python train.py --num_hidden_layers=11 --hidden_size=256 --norm_eps=1e-06 --tie_word_embeddings=false --init="uniform" --init_std_o=0.0 --warmup_steps=338 --decay_fraction=0.325 --max_seq_len=2048 --train_tokens=543800000
MLP neurons of a small language model. Each row is named by its layer, matrix (down: output weights) and neuron, and shows model dimensions 48-143. Each number is 500 + 50 x the weight over its row's rms, rounded and kept within 0 to 999. Numbers have three digits each.
After each neuron's rows, "raises" lists the tokens whose logits its output raises most directly, leaving later layers aside.

L7.down906:499405600511572471528572544489502534525496480577532507508505426421542503518466479533318567439484552517439608450485519478505528579525486564455388472525468515497522471522475492468456457584515452513496471489645530561433476473477518401497543458450522536628550596555567535445418497476434514389
raises: "ous", "c", "disambiguation", "ield", "ord"

L5.down182:529583391568547518479479493578547442532381546561627473466482452409471574424527516459458453536443460430562499570467491447553551517581452504511541543561448491556473610473451498480514517549493533439571511509627461548442591504553459577506576471442527407464417549443458526525530440486532452501
raises: "ture", "rah", "dy", "n", "phi"

L8.down719:492466483440507504501523427450498518512430453485432476434428484559450546503575562506471518461485461442415497427461443437554486406482564499475543429521559552493535532446452533594559503308526529514495481411506530524485544452535525558491504527505431417465552526468463543514477488530443503523
raises: "olog", "ology", "ates", "les", " density"

L3.down418:532420538460477537487479508427484483513484560498540486467470449561523521609479548549425515555488465530374581510549510453558508479481531386502490528539572420514522506537513508489490449543515512551504518496552532542497527465414577609423494383550485495494488555472538363469456550578477511471
raises: "el", "hn", "ell", "els", "edo"

L5.down149:477503510395369428515494480493441478528466537633429464539441505544582494458492457437589442520490490496458528528502631389475519604556522486478514491459500491464456509543409470479498505491529524441522497544450515546515554487487629522500389508490544514485494548492471542493529506527465500423
raises: "ed", "ably", "pt", "ously", "fully"

L3.down520:498445472505573458478581436485522533476525547537513504473512497525521513363538463444490456459475490528519617525554494459463525480430591491548454522488476492450501443468472446573540536461402575497530517504616413588528568475547545427507543497489501431567473526390478479511507493478459477541
raises: "standing", "stan", "ground", "pin", "sea"

L7.down511:516551508434500538540574493488481505594497519596493552449448449560436440435549406421488492458434554589533465586581501517496369530471615427482528515587516535518536461596496496439513427513590489536488417467589491535533567457530428541499426603560486514467482462467547554445542497456518526627
raises: "ple", "come", "ile", "ili", "le"

L3.down59:604462584543439526471475603490615481382566401577514487607557450487446553569522542453551520561453527494540562456483462553511449556546496515496421532527468531499498462515494493494433463469551466485470525557471500491559504427435540414471507470459529450494479454533445476446516439512471531453
raises: "ell", "et", "ett", "chi", "yard"

L5.down645:458475558535472554431576567499536563502525514381547462549498453534440441513435563490439565526485615512496514501464602529462514465523443605428416435558413450568551594521476545467454512567480455482548518519569469464455508454488446402569458548447496488457499509568490508507507422468504530521
raises: "ic", "ics", "ique", "oro", "ization"

L3.down901:472494502431476487443438453386518573546475583462588571584498515583488509530540550550456470389445501512523447617582517394479582458479545523425546525542514364485506501544488514576516544399489479458550501485464578516592512506451477480499458528507440455489508495546384562471493589472499514442
raises: "ive", "iving", "ives", "ors", "ips"

L8.down179:449601605516500634434530442487480500527564519481490427452492518442474543589551483534475566501466523476535485513526476542500539512581516414553504451525445526445549576472448443444503589292453532513456367517489517541543534535547568523456489469469569526457555474585395450495445508500578486435
raises: "ized", "ished", "ly", "ened", "led"

L8.down908:550530396472483509437563538434397504497481475481542491461545486419384498444538618437517420485464548512479474532482512489480561590577533455466497517518474474517518549545474499464482419413574472535436572569409521522508468540488461455437508436511518529569503508491546443522433394460490440461
raises: " which", " whom", "ield", "bul", "cy"

L7.down861:453545495619499529463426514513556505394408501484475573480559475504452570550455542451493471532453522510545460488532427523593431455505494481501536510562485524506513470526500451436433466484429487473499446448523519537417557560550530387505579476533411499533485514446490481508465430443491474581
raises: "k", "au", "ux", "v", "ume"

L8.down346:510438592533477506493583392416550516470481557576554573467534504486489531477619496454496470518493577449482477498514463475434568502569560506489491495577516500491420510529582500467550471564492478528557582419437584569543565611495553505519421444524496485521452481461494427423507406497542512489
raises: "u", "ui", "un", "uts", "une"

L7.down350:503448478450551525545481534523440392589567503517549489532504531472533441483430562470532501477502452414543526477512487525497509473499449421468506478460488391581474414464493418533488542561519519506504507478512547491471526561475509518565507453386499353530541589416487503491430543527479442483
raises: "act", "ics", "urs", "ove", "ts"

L7.down1009:469442512582588504526548410543463469504552498521488405546430502490514540444572402524422471550418535510448490467560445524503581473499513468573539438518431447398566445421546562547528502544488534675473470421532470496487609633569517522522508491502481613524491465530572443477543505445515516525
raises: "uth", "ung", "ated", "age", "ages"

L5.down282:499535573501535524477542490503469476576401393415440501545446442494466390454548503467514463457512499472500517515484451554396539438493548462533539509561505480456427605525562565520391480446517496526472542410550326422480387478484598493468495509538493515531491410514504535442489525426447547579
raises: "ges", "lies", "ild", "ek", "ba"

L3.down139:546501485567537489437528469455538496544507483464467402504503554488464558617591531459528508484575494532511571369459416521508486504475522546576528553391572531576476485474553574561493449586484450536549477488657537551457551451536454481537514526562455575536517488425548454477518506512543537435
raises: "har", "abi", "com", "ala", "her"

L8.down957:427495507498513500467520526569517375541441473546487526495575432547402523503502452499520513441531498490460354454587464470511521455504469539485418415453425458523520531473507517396546543592411465487474482381480448481548515517542451525508420424445461410502535521555490508507456560576418520465
raises: "no", "ly", "na", "in", "fully"